Part of a small language model's weights.
Architecture: RMSNorm before each block, learned positions, biases, tied embeddings.
MLP neurons of a small language model. Each row is named by its layer, matrix (up: input weights) and neuron, and shows model dimensions 240-335. Each number is 128 + 32 x the weight over its row's rms, rounded and kept within 0 to 255. Numbers have three digits each.
After each neuron's rows, "fires on" lists the tokens most often at its 100 highest values on Wikipedia text that the model never trained on.

L2.up1380:124084121088091172134150110115095066082123132158165082096174154120075101122026108094139110142091162130120185107102116116088077082162203164158132108151111163149140088098115125121162141083122095123179046107094132101132136109135051153108192101146151144064194100176181128150103085196092121139
fires on: "\""

L2.up1245:146157165106094141092107109140116143064129139094134143153163124109111136102060119091128119121133142146140124154119093121143056139145090169076122110142138156142179146098123127140162122102129120132085158159146098132122060136144060143034169079103099111183141130107151208103109089182121071125
fires on: " |"

L2.up1500:150116121123129190094122120114071143123067154137157084111127175132113165170119104087146115162124113114067156160136075110074087093154156174100176109156151229166158107058157193129197121097133089143119140150123184162153092110089068195097138137132123104069132118103122097099127123164105143101
fires on: " |"

L12.up942:129113094128088105138138129111130162134130077125161170071084189155093151098148157145147167207160108171141088096112043124110145118068087113093148080102110178209159145129082130111139145147131089105117101093144119094145125144163143160164148118102102135152098114118075129114135108132117105136
fires on: " C", " c", " was", " got"

L12.up1329:127191188135162137119123144107099094143108081141135160084113116100139145142192122159129026184106149118154173148153117119084135112138136161074156085121171071149072125116148124110182088145105128131192154088136108106098107096121158114168118086169111137096118071139188113137100111072135135140
fires on: "\n", " O", " e", " self"

L11.up254:095134069130107143131155087102156127142174068089136124174103140147098091126098116081207105136154050101097146115079107090120103125140136139167136137092220128080130170101102165113137085152084121117102203153130182101085131107089131149160114162175173170112123120103120151115182152105051102108
fires on: "|", " mod", " |", " +", " col"

L2.up388:125140141109134119168114115114080120118092090144119135157097161070104127166092081059134113201131185083049159121126070091125085107169151152149141098084168142147160074059141218125144159137142080140187175080151164143151077131126080163093149120183120144153114082165147087163124129151081147162
fires on: ".", "s.", "a.", "ed."

L3.up614:116033132103117149117104143130084096106068115137147116104137162131094118201029096065110112092113113124091157160141102100094112095169114183114140113128125158150170122080114201123137168131121124108128116057130152117148098169126074176110137133146122139150123124118136095153136102135093147168
fires on: " S", " G", "S", " L", " Z", " K"

L11.up228:144054155155110086134130118168107130133054111133133144162118249047053146175125142068160113118130125128113179143098117122121167182148083117079148128109129174158185122089128153142153153138147096163106098075113136123134135130153123160124129142156120149142131094099144162129160140134119106152
fires on: " at", " for", " of", "\n", " |", " to"

L12.up564:124108099104099128141115122118117086132165057094127148116095121161142102098081112091131153165104128160091180114116151118120113161089170161159160139163166114135122152128193215154076088081177141084175155133166106092111078076139164123132152106160079237095127159196159099156106149164119123170
fires on: " |", ":"

L2.up1196:142139128115102166103117085063090136156072104104140133150126186123055116138120088112127116207101139140056160149187095114138124105130155150117202145130159162169146092066170151113134174118138085115169135137115179174150139074102107159114110114125104100108119085136141118109098097151116138155
fires on: " |", "\n", ":", " with"

L3.up389:107047136149122095097184104139090132122120103118118189139097159128117152167139126098129130174127122157112133170140148111125134134101136179084129123142134098093239142105131151122175141099142122137086159108147124173117127089177145158113162058206134123197117121150179125162117118127082053185
fires on: " and", ",", " ="

L3.up222:125100143126134128131098147135088159130121074100128125178103178048115192179056108106139117166122164146077155133150107098110097146149219148101160160146130200158142117056152148120120162075123110114162161146140136129109098138147104167064137082167138084108152104205157103095108083220116137208
fires on: " |", "-", ";"

L3.up136:142170121096122153118132135135077144109066184117128152086099166130113163160115099107161131203110160129103130140125072116117071104140144108075156138107114123157194062086114155110151119122179133115062124089141146120132039109119047152104157105159166121145189072166137114134137147180138075131
fires on: " |", ".", ",", "a.", "s,", "y,"

L3.up1377:142107132112098128098154115147109139103099123073143131141132142094107150101075120032099138146138164129119156176146111140155078114097119184099139079123197214131187127091129158137164117094136132154099102123154119174151145118121125162061190101148141109108135124222177169117124105187132083144
fires on: " |"

L2.up823:150076161094122150188123110063126119115119128149162167149099222126055088120118111107158123169138209090150106117167063098131122126112198081129151114117132174140154104049135113109125115161151159114099070126138115118106135102095139146113164099174099128084136024133121094095117075175055125098
fires on: "\n", " of", " by"

L11.up552:112089079105102086106127125117102101081164127131131144150132178083100092228180085145113084127068188116047140131112057078130132048114150116081189088122084143199142109160150140115138160147155117101167105112097101202183067116141081147129112111156096170160151099163130175145063140080149156172
fires on: " the", " of", " in", "'s", " |", " 1"

L3.up857:176137092114134144099151136106109158127108124151107144098121173098117171093167077140171170152159203169154154133151084166083095166115114116099133136077154188143153154096161143151167149153113124112163148094109064091119072111141169116192121066133073105136117110100139128084199122159143134052
fires on: "ure", " when", " native"

L3.up1431:108115066135126118146135159150071154069125189136094115101094165192107149107053127157135141145146095138111120117156118122093144098104109122116143104133158045096208121101132131113138122103183155100118204050162160074065107168163192127163092146072093124111135130180130115132111111142113061123
fires on: " and", " &", "/", " /"

L3.up562:149168230097129143110142096103127158071128106108133153159152124148096108131105120053085159184119175086126148106144071096164156158184105195124109063119175123151093136137155137093215091090102115114114132089107150115127062120130114194114124157154136095097083159127113167081149117170162144058
fires on: " |", " the", "|"

L3.up198:105142204116116103079126079138148170050119085140128115127162167200099168091096154124137103136101108132112157110114110110149083104162091140129129162086237137117086147087099148116183096055136121103143115136099089104101090146118099176107110069137129135147133117147174153140116086150108067101
fires on: "'s", "'", "\"", ")"

L12.up1150:096123128142167148144131129154164118122118078098110089168074232067066143152123137153133073134183144071143114122131157101106115129112112125144103106109143131165176111099111122109115088099155094133160180143137182122161101125140105094175125089177128112125151080148107138153097092155121116163
fires on: "-", ":", " |", "|", "'"

L12.up912:117106093104059165138098147097140123129110135152083151131152119073117125188100101089114107112104109143097092155145112151095048093108173137094175161138161126137191174129169111162107133133120107150123108087118167179163087152144153158123125099220118129182114103157179164123179125102129075165
fires on: " an", " An", " te", " Int", " and", " |"

L3.up870:128090133095122110062109113144121160107092105193133139173146142083070158170097124054099099151112191130108129147130050135140140163185133147127154118135146158139144213109131141112122161047066127156133071132099124104133118131118050182088186078180134100140138145249139149077144101233144127138
fires on: " |", " 0"

L12.up731:147111133084107119129068185182128086185138102162147145138125194125196111107137136164163100170105135158090110087118111080089125098092174137102108112148140112152081097175127133068147143113091075102161159149124126064168132083197104169131122087137150177094184119097170146119129138106189127120
fires on: "-", " the", "=", " is", " was"

L12.up1326:151099140126122149096089131163137135185128072096126146132112127145146082193158131119128134154083160151096174139114177115108123120149186128107145084104127101105177061135097154095160182105101060051169166133192114118145149160122120157085159032156125191152119089164172152108064136146150093092
fires on: " which", " and", "A", " is", " was"

L11.up16:169108137151087163143047150101131103121127115067101108174142128115077128146132146090119131130173118150141095144139134082107118113175101160120123071094168164192152172096155178139091146126064119135144138106132126144111075141113131181161110145184077138127172084169120161119106105080105145115
fires on: " |", " the", " 3", " Final", " semi-", " 2"

L12.up185:170123118116094132108148095098125123126119093097110119113112113096117124133125153150119085233124143081063181106095135125147133120114201102095122155100133134145130059092113088110223181153141106165166112097134124150080127070178174118136157090125182086115167119115158205118119123141098175143
fires on: " |", "\n", " than", " approximately", " of"

L3.up1364:165127151092125165138082080103201180098151083122131125086097183148106168078163077159103153128146110195109180094141098098062062113106149078174099138165118176138089070130120092185139112117082162090178160132133072095067124134178106087171153112124131175103085178108162129125131159107108099060
fires on: " time", "cle", "ior", "o,", "-", " Oct"

L2.up1533:176120122132145140078133126098174129105140140118154158180058203156092106162106101145156147154131139148136132117163076154120099114121166067102143106101149131137107136033088076116168136160127118074150175084195103171124111084147129136159171126159086142053111083167134117121137131166093104054
fires on: "ure", " –", "et", "ade", " -", "o"

L3.up186:140115141117134172143107118090075102116070133113160111130139219113065085174090085097134119149120133102038144134178101116111130124146128145129196118110180190146096159081137184111125190147119069121161122121133155126160114138142103159150167139130147128103124062139128078104133110116118136217
fires on: " |", " ", "\n"

L2.up1394:138103132128087177187111097079069127061107169133128155101117192129055108176113123091176143159128155123108163130154041142105121061114160086151147140098141211122167079019096133106118156132159124105118136075155180100122115096139153140091172116154117161078155080140158128097116134191093134158
fires on: "\n", "ous"

L12.up296:124087131179110106132162132110093151145128105098133198125160133148088135125046126114124134185108142062104175105167169091100134149157146121125127155160150179080120176101149127156121120121165080026154218177142145095151086186171115167155149171175168198137112146109158114115151155128092122088
fires on: " |", "-", ";", ","

L3.up560:129049094099131136149144130099093076127138127132179138137162152112119147106028145116136139098117196137138149085096125127055074096124152125148122113117107129109120099101103158124157180159190112098222120128119111120120148180121084145100137059214142148139167149149137060122113112165095094188
fires on: "\"", " Stadium", " Beat", " (7", ")"

L12.up1231:124165094144168077168124118135151131071148083145104157155126073118087170148095131097131111171167154168072160064162096122146137095103119163152093131152171144183131135102136122130185138141069125098167149117140180184056160091161104113163145086180157072159111108106153079143195220143099185156
fires on: " of", " over", "\n"

L2.up313:153162182115109167077147137113067115086105141113163120127075151121031170202062108143187122131127139178130117120138083155123096092110198122114123116129124141108124121034151128112172154152172120128119112123140144110154074132116078117103136133115111132098196076146135160096132101165080098135
fires on: ",", "an", ".", "ius", "s,"

L11.up511:144119162104107111186105093159171110093162148140112125211130117190086094125116126107080164140119094106124140139147106108127135143103050146161108057129118106160157097109135109091146154126089094135104108110128123155123107151139150088156071210182147102089118131156137137161141106146148134121
fires on: " |", " for", "|", " -", " 100", " Out"

L2.up843:122040130114131172154134101084104097079116127158156146083108220155044097139098108097199141130142134156102138108191101123120154097099097099129189126114136185118192104043096155110167141203152113134165149110139153107137098093148116119129177111141119127049147105146141076116101107114033087185
fires on: "\n", " by", " O", " AUS"

L12.up197:090114128075127129045088086094057129126132125095081152086079113130139081170093148144095109139152144125094139112145144098075101147103115150095157091129180137139149159135086179133145156143183109082175121098103165109138076143099115199182152112127127139166139071108164100149139131154137082154
fires on: " |", " AUS", " against", " President", " of"

L12.up216:183081136102168099138162097105135108130122114119096139128140129139065109175108089100087073118151063162097193088185137152067081153112106095112119122152111096085114127126156089151143075091131127055187222115180175141127069158123117186114159130208091173117198118161136143123178096121114124106
fires on: " the", " of", " |", " The", " and"

L3.up1077:109184161134113136070137129115154098121118170094121132065113165119144069188156120146131141160125184080122116181174129081116148121129138183035109114156132119156174068101159130109154124183116132135140127109089173140150079091147119143176103157160121128133093118080165126141132097152142163103
fires on: ",", "e,", "ing,", "?", "s,"

L11.up792:130155202086028174119124091142195106110100121106131133128143146099079033074097146085116121161141126070111156076153123146121129109127105114099130085124145148113149093127123143102149141148099096078118124127145157165141139134130181118138158120127083121067148133114172167061166093148121131105
fires on: " |", "|"

L3.up564:129093177089116144166123123129007116096093107091125141112123189136093152169093114098155127167120191159083154147171106097100137129127142115090148160117153208146149103094121151129171125124121104118123192086192179140053080143131152139069112127184123135095117082170155137133111112193085114195
fires on: "-", "|", "\n", " |"

L3.up1213:112116170128098120117113127120091126072141125084145129158123134072117105141024108118134100098130140125079115085144086090095093106092165097151204120104143173160138141067143179125073177162178099141143107075176142161110141125105160182175156073158165107102195077163170144076083117126112114156
fires on: " and", " /", " as", "-", " under", " with"

L2.up1429:151139153133129186076127124109171108163130117042152203179118114101110142144156118103099121126103164085154104123183101115085088117139169158139113132127149069169125132189149131120215126116126134093143118137105135146162090101142206171137144094078140127069109140092129147108126121151106186081
fires on: " to", " its", " as", " their"

L12.up1451:111127184130130163108126097092128107119077124083079132202147142104134092111065088094108095125167123078107149166178150088096182146105131141120088094112128169122142089055119121130118152092148073077116164116182168160210126138132150128190092105194114167151147103149140166136127082121062115150
fires on: "|", " |", " AUS", ":", "-"

L12.up657:164128122124079137180107098092125159147114105061135169118166097148105089171118091146081061164103088087095130192129143092123075107119163113158096106124173143115106108106184153161199138172208121059192157114129171137155131122159179095146154122138163146125099109160114134145192133128145150173
fires on: " |", "|", "h"

L11.up1319:171153152113098161115117140147103126131133172150116122129089130141161090099139112175164074095156129148128114112116095116160179119074174124114129121154158123134153093101131064105120113108122144123120230155181108105154100113118191163147150120119157137083192153175147145088109133146127134129
fires on: "\n", "|", "r", " Ch"

L11.up201:122162127096100082098034120128141140169151126074148155145042165088137131185120117148098109126104132102100127145133144121104117090113119147106159086139137112174113123158176075095119129130093117160159098119105093151155146092120123095128071128132159096117229089142059127092070142108138154107
fires on: "w", "ou", "os", "d", "ur", "ir"

L12.up68:126149119058112138137168115140127167106116133102181151137110137122153083146168163196155090132169128121128092152150147122120148115121095168085176108131101178190168113126146160104142134102145066115118144059165094101140168120179110119130143150152137166080145111206159120079083104176135082131
fires on: " C", "as", " c", "or", "im", "ar"

L3.up1413:130111138101123142175170112129094115022109145143102209165120150127137224170106113124131126168104180122106164121146112122074090099101139123123166151121201171106174092051103111123208136108154079075115106090167142154101122166147212131102141092140139164129119084174168092131105124135041111178
fires on: " |", " of"

L3.up197:105132111117112125143124118116074122115100142072088166126095198144114134143088096072169112148118149169074117131148097123114096073138110154110156113091148108127224112076132190106121141122166139129096133084169157110105091108125103154135146135190078105130129065167163119162130138167071088193
fires on: ".", "s.", "a.", " and"

L11.up1218:121119075092148089102104127155128136116155083144096143152120134154162127132096137095082128186122126086137137133101148106099086143094135148139143147129156170104115122120177155028129116117097122109100148102057170124114110116122135112144177098198168129142094134151211129118185141130134118177
fires on: " on", " out", " down", " per", " over", " back"

L12.up1171:065106137103123160112131125094130088192188154116104172190145107116131112205081103031138118100109110124071154184103120075138062144042155153039125174204139094150122094134141122107119169114144152124148148127164105187166112055116124157139147118179139155078168146121117128147086111180128091158
fires on: "S", " (S", "==S", " p", " \"S", "el"

L12.up1483:140109141112069104210148119128153150147068153068151151120109143140171122089081110151137081181139102103089121113138122143053105105109151104123147200125163211120105051076135136075182097143110151127180143107121158085099151135137236138105151149152142105124154152193139165132123068094137196122
fires on: " W", " B", " H", "\n", " |"

L3.up727:146145093101092177123115144078140164128104124143126156150140092077143159117118108046059118115100203159129121186180097111068101121140187114149114116073135106169147142118156143136083146041117129129168162107151171137207127150126097144125160167160111081079128131151106158082132133200137124107
fires on: " |", " and", " ", " or"

L2.up684:173118121117122157114145116124121149089131092122129141142167114132120148077102129047092131149140143106100152106146086129128095136144072235055150095126121114135171104125138169125132169117120101139152184134139133147142089105145091132083177073164097100139110137126153147088125105255119110205
fires on: " |"

L12.up857:141196151124092145098160170114157054168119158107126135114114153120144158142162126150120115140129159145115145166121117110152155127115172136095113150175145163183122115104176164132179099125111092139157137105092112114083099150153087167126095138189137121183143130098106157136165095072103152065
fires on: "\n", "al"

L2.up131:127153123107095156188110130139096118090105184152157151221130165130119162158107082093191131128111137158106126124144118099124103091158183095140149107112143156151209134043134170101110127032140133095102140125145130145129111129087066172157134079117090108077150066145118114140094062185013116161
fires on: " for", "==", ".", "s.", "===", " to"

L12.up1417:172141128118125191147129059098131141103087165125191084071104143119147111107065102109101139093145123065083135143126108135130124218129133179114076061114150103130109151126123133110134168162123120060130124082101099145099125089099196124203131144134177100102122092132165137161142103136122108114
fires on: " |", "\n", "L", " l"

L3.up839:125074171107118100089135135120115127135101105092139190103118210130120150138158097087099140184100134126137139178145127114119120077146146130078162132116151174178194084076148159112171150070162126134140128108127133149160139093135093178135169114175109134132098098232179144140109117171147094160
fires on: " |", " ="

L3.up1481:136130151071145154146129120090137102150083062070143153126130177089096086179102089140090101170116213101105149101170089069124095142187128162140158127111127108164142052136116163108158123164131117115133142072127154112130049078103102184101182138174119128136094089126166094131132143159124129099
fires on: ".", "s.", "ed."

L11.up1139:179157144105125120075208080077109055170108106084201104138117148193096054136144113171172134140188113134116158142112130100099105165200197170107106080206150142120087054129160143169139106158106080099155148144113144144124143141118142138104128109161156150098195153148152153120157162201129153080
fires on: "\n", "um", "\"", "ed"

L11.up1021:116096149133121141077109109093105074152129103079145156131114139113158055164078105117106133105153142114132142106176161117092093102176124192096150087101102142139124108109090223119130149114144113143181133111174147127187089117124135147199124152220134136128203132141090119146141128153138106104
fires on: " |", " (from", " AUS", " by", " in"

L3.up76:120151136120103137086153086143116161023115163124119158081121134140126164125130107083175121151114142201134143160113046104090136157106082086167137157126155113097202055095095140118149136092150120109094156122175188180114058115152122127106103107167111185166105094173150147141125134140099119157
fires on: " of", "-", " as"

L12.up823:089101076158162130128128126092170103146099142116110156119095196118135141157103104098124116133101143146121127155155114067105030091135147202128149147126197139092149081138162128046163186151096081069133174109177153103130104150188115147140096151127132146137138099134127103122169117073108147147
fires on: " S", " |", " K", " St"

L3.up994:115091156124112121143114107116154146139113076098127111149104126124121081091216102050133132133123208088134121136126134107190169149157113162136121124122134094186159133085182147122151094075084160170136128031084184143109133101152126131175153100223120107111047159135149161153158094175154128152
fires on: " |", " for", " "

L3.up212:114092118130149167081125082057108160143104079095195134110105237086111067174177036102145078131112178141100131163160117092145107104140144114091136143158118108133159090106106141096153128165123153106118070125125141181149109123133113161139188109100118126020145081138120131146159123111081136124
fires on: " that", " said", " when", " after", " as"

L12.up682:162094118118123117113127058094088059189128109106108142131165187139092083133159143095152042182105138133065163122096152102083152111125136139148126127189155113078130112162179104062118172174126175045127147092158137136136120078190182077151149066089154167142133143145114129146145144129095107228
fires on: " |", "0,"

L2.up1206:151132136083083177154123106088085128098096074151130106168108184123090122157115083065124108159110129109048161133126112106125122109133147126139205101111144182144163127063153193133120160130160071141138152105130164149123100118116121180113152088171111133110131098130152135129125114189059139159
fires on: "\n", ".", " |", "s.", " to"

L11.up1211:160151131118094105125156114130138097128087086136123146156132094108119077092059151125123097145191113104127145167177195158140134130105102124115125101127125165122127085058115095120118136098127134108137158166130160089219076152144155192142183106179147168163124155142139142111144077176098113111
fires on: " |", " AUS", "-", ":", "er,"

L3.up1301:109117146126137115091111095093086163125107082089181094089074192131106097160181062116109131130118139176086114125157101150111101118100159146128171110139202119133145123073139130158134116122147148099130130117129172158131097101133106164140138090110120114055147090144114087123107095136062107140
fires on: " and", " as", " with", " than", " after", " After"

L2.up1357:129129094135104186081068131109086159109087095076133104131114177117090124146118118086151113142125120133090163125145061116119140063164144172097160069146130144159130094047150163104168157102135116141136092133119138140149094125084076197074126148168130103085094109207131117084104153200083108057
fires on: " |", "6", "8", "5", "9"

L2.up1281:122162140131080131138093126146088156120117151124092136172131208071079137144118136136155108174087118180113140130150101102153176140129155075068174145103107146176178113106122155090116117116183151144146121091165169128126118121088124188145183103127090102125153112188151160105115115124111142170
fires on: " and", "ish", " football", " military", " politician"

L2.up1493:159115130120107134111130113118050128065100109181147109137163137119109169118087090029140117122114113132120164143130101121145115130144172196089125109117100187161135146078144167107163148065139117143116172145103138151121113099109044191086171071162118091096128173089114129125099125192117124147
fires on: " |", "|---|---|---|---|---|"

L2.up464:126121141125143144147096117121081109114116115113131129122119138073100132145123097119179091172146158081086147135162071076159110134139145196125159126138176175161172139093131153096183123128132122094123191061122188104115110120135143154138125174169146114080085070147118095159141114138117108163
fires on: ".", "s.", "a.", "es.", "o.", "e."

L2.up1345:083155149117137131213131109122119158062115175136125193143132155150113122123088144091158115152127115167124154137137054131103120170060104158124161103117153133096195085082090124168129128132169127104033166152198134120153091147118214100094131113150115130150090086155152079192129097101138124135
fires on: " |", " –", "-", "ography", "1."

L11.up295:066157154130133052108103115112146115164079142135164149142073132054065140133124099124139176150079123136114136153113121120101078165118106120144143133181169185132147073092099122095059176093095135132107120158084139150139114110099154149164121098123119089142170126160192159131129126091097171093
fires on: " in", "w", "–", "-", "ou"

L11.up958:157114149188132152102120104175095152118143174084090135151128172061105112186091111189150067173119116103103162158181126118127120129045135062066169177118137140171171146138112145161127091174176133103149128152151167106154100131108147136169086104150102110164137097141151198080150126071114163111
fires on: "'s", " and", " American", "ish", " Soviet"

L11.up217:126090161040092153165113085112117120161102143136143157089091137091148157145134144125089097130103072121069155145099157140103106100104133114085178197099124114127184104136131100072097075105160108130139096089145100115100110058136133093109202142188097203141150141158150107130080126096149071147
fires on: " at", ";", " |", ":", " (S", " 1"

L11.up281:091090090160096112154100117102168170115097129095097184112140165090060117183141165132140141151121092093119148146131129122123133119076131084099156143079095126153116086106133141023102134158134137094202153078149131124138098106117150182131168168171132149110142078178140107103114112120143119121
fires on: " D", " d", " |", " at", " st"

L3.up1085:131215136118137110139125124129104194077134177142128163125158185215086098154034095134196134129120078101121131145126108107094127123098118164118154132174156114107165090015121141115179147108217130120143174091130140135152108158144132138107116141090136120108118128129131135154110119105105117141
fires on: "\"", ")"

L3.up1034:129147129094122120082123127135015104062120143188118102114077152067081138173076122127200135147128150116120146141103111120128098081097192108157130161139141087116212122118143140132125119078172141116101126103129165111088144128107096133156142073124130109121189075153137130113139091130141111143
fires on: " and", "-", " &", " with"

L2.up882:111107156091111169128146122123079108089095145096129098108133169085092088171110088115151132177123127108103123148156068099153152145116122159110164154127132161136160120069131135121173122181137092123161167160140164107108077081172119166152160149182117124034140094141145146142133132178117141186
fires on: ".", "|", "\n", "-", "s.", ":"

L3.up819:132132063147059166139121144117071121131096138126123110091154158129104141114144121064160109177095095157090134154142072135113114085115143144085216096184145174147134115062160170120113166114147130159118138118105177156110132060069097175118147054119102118092108143153141123110117111144114145151
fires on: " |", " ", " ="

L2.up1473:086090111115137144111127150096160089120116106116128110077101112027115144080161092058066130100131215074116130116172110121096118131146142191130110109158119169131198071142154152142133148142127120150124136084062180147186112097134080140151137118185130107133150122117153104113152143139139179178
fires on: ".", " U", " O", "s.", " B.", " Bur"

L12.up945:118044146124147120166088104152121108172114117107133087111169181071160101159140101147140118136134123146133143170127151061147120136133105193075161148128146162180105096117123152157166179144123093102128069137099162104149156099144102155149072069102130154096145102124179144118082168133072138080
fires on: " |", "ian", "ary", "ic", "ts", " to"

L2.up302:130096148122143134121097137125102093076118113125146102141086136077126138074113113047148146136130180031126111135159066112155106116134159201141137139109139162167154146129121137136183123110137126120153177088079149137126106100158102154154161142161176122080101108113121121133162100187158137153
fires on: ".", "s.", "es.", "\".", " season.", ".\""

L12.up741:100068182138124172099156123180115078126084126113104144134155217155119161133085132093085089150127112124102090154139163107057098075112142108144119086139133180109118042126095178055168126114149094142203165123102162106147149162169051157159142134146099178169137144128117165110107153092130093108
fires on: "|", "-", "s,", " known", "er,"

L12.up580:125141131066138130120169109114145121198113100090131088054140149083071124217119120099086107103135147112114188117115111049115107130148135097070147093155158160158119091097161134036129074121093136104135139140143165173083061110104111124167098037163105151168185116169155136151146114099106124122
fires on: " of", " the", " was", ",", " in", " were"

L12.up1341:185104152178128182107134146130135129161140092064115138146090137120111096140117138105183081219068121078093070120147101101105141108126149133113138079109226139127116139170131114087183146070164124151136209135132126129145174101086163119111100113127163119101200095093086166162145094085111121136
fires on: " |", " the", " their", "-", "|", " its"

L3.up490:138105141073099131131082111095026107111091127151126121123132162090107109163119105071159113163079166089066177140160082074147099092151223159164135134121158147159170125092143158111169144106112108111151187074098163104137092095129091179150171157188154130109142067119126087111125089167127189156
fires on: "\n", ".", "s."

L12.up1316:071117092094137125100159124165143093176115105084115131060137167177093075181096163075140155114147156106080145125156116077154133164115070159087125086134170102105172165165104168117135161136088123129121100131124103094169126070082079137131124126145145166158095124139192098146097125159058132144
fires on: "el", " Le", "L", "h", " le", " El"

L3.up581:085146126101134136058143158137131112153150059098106098169117138115118097189076102180126129171101162118122137137165108108131087100118164123054139123129129070149157097167133117123148100129099106170153103057130139136083124082123161145215144099176132094112138127095133145179141131153154137102
fires on: " and", "s,", ",", "-", " or", "es,"

L2.up100:143128151102078127136121127119082142119123143136111108176189142139107112157060140116152117098100195151122156103154064122120031157144195138165115139151159123113148070078146113169135171101153082105196095153100099121157136119117091148125171090117135155100169088200168120135104048154107112138
fires on: "\"", " Title", "1."

L12.up371:116156161181101152120132098155144084121079106060077087180114165097116145127082080137132145207104143068102162106173103140119150147102095130107154054126168125128135122083150139136123135122162127115106166112193138122096120145160173137181117061141138111149171142170146172139158130096116106164
fires on: " a", " as", " |", "-", ",", " –"

L3.up1333:110091176061119142095133105134116169115131098086131128159202126180126180107102119054116134135132164179146138160120087109128082107140109193084124119137148150139155140121141160122168137082152144132120110148106101168100154137115073153053168083172125095125116160157160154091106109169086087112
fires on: " |"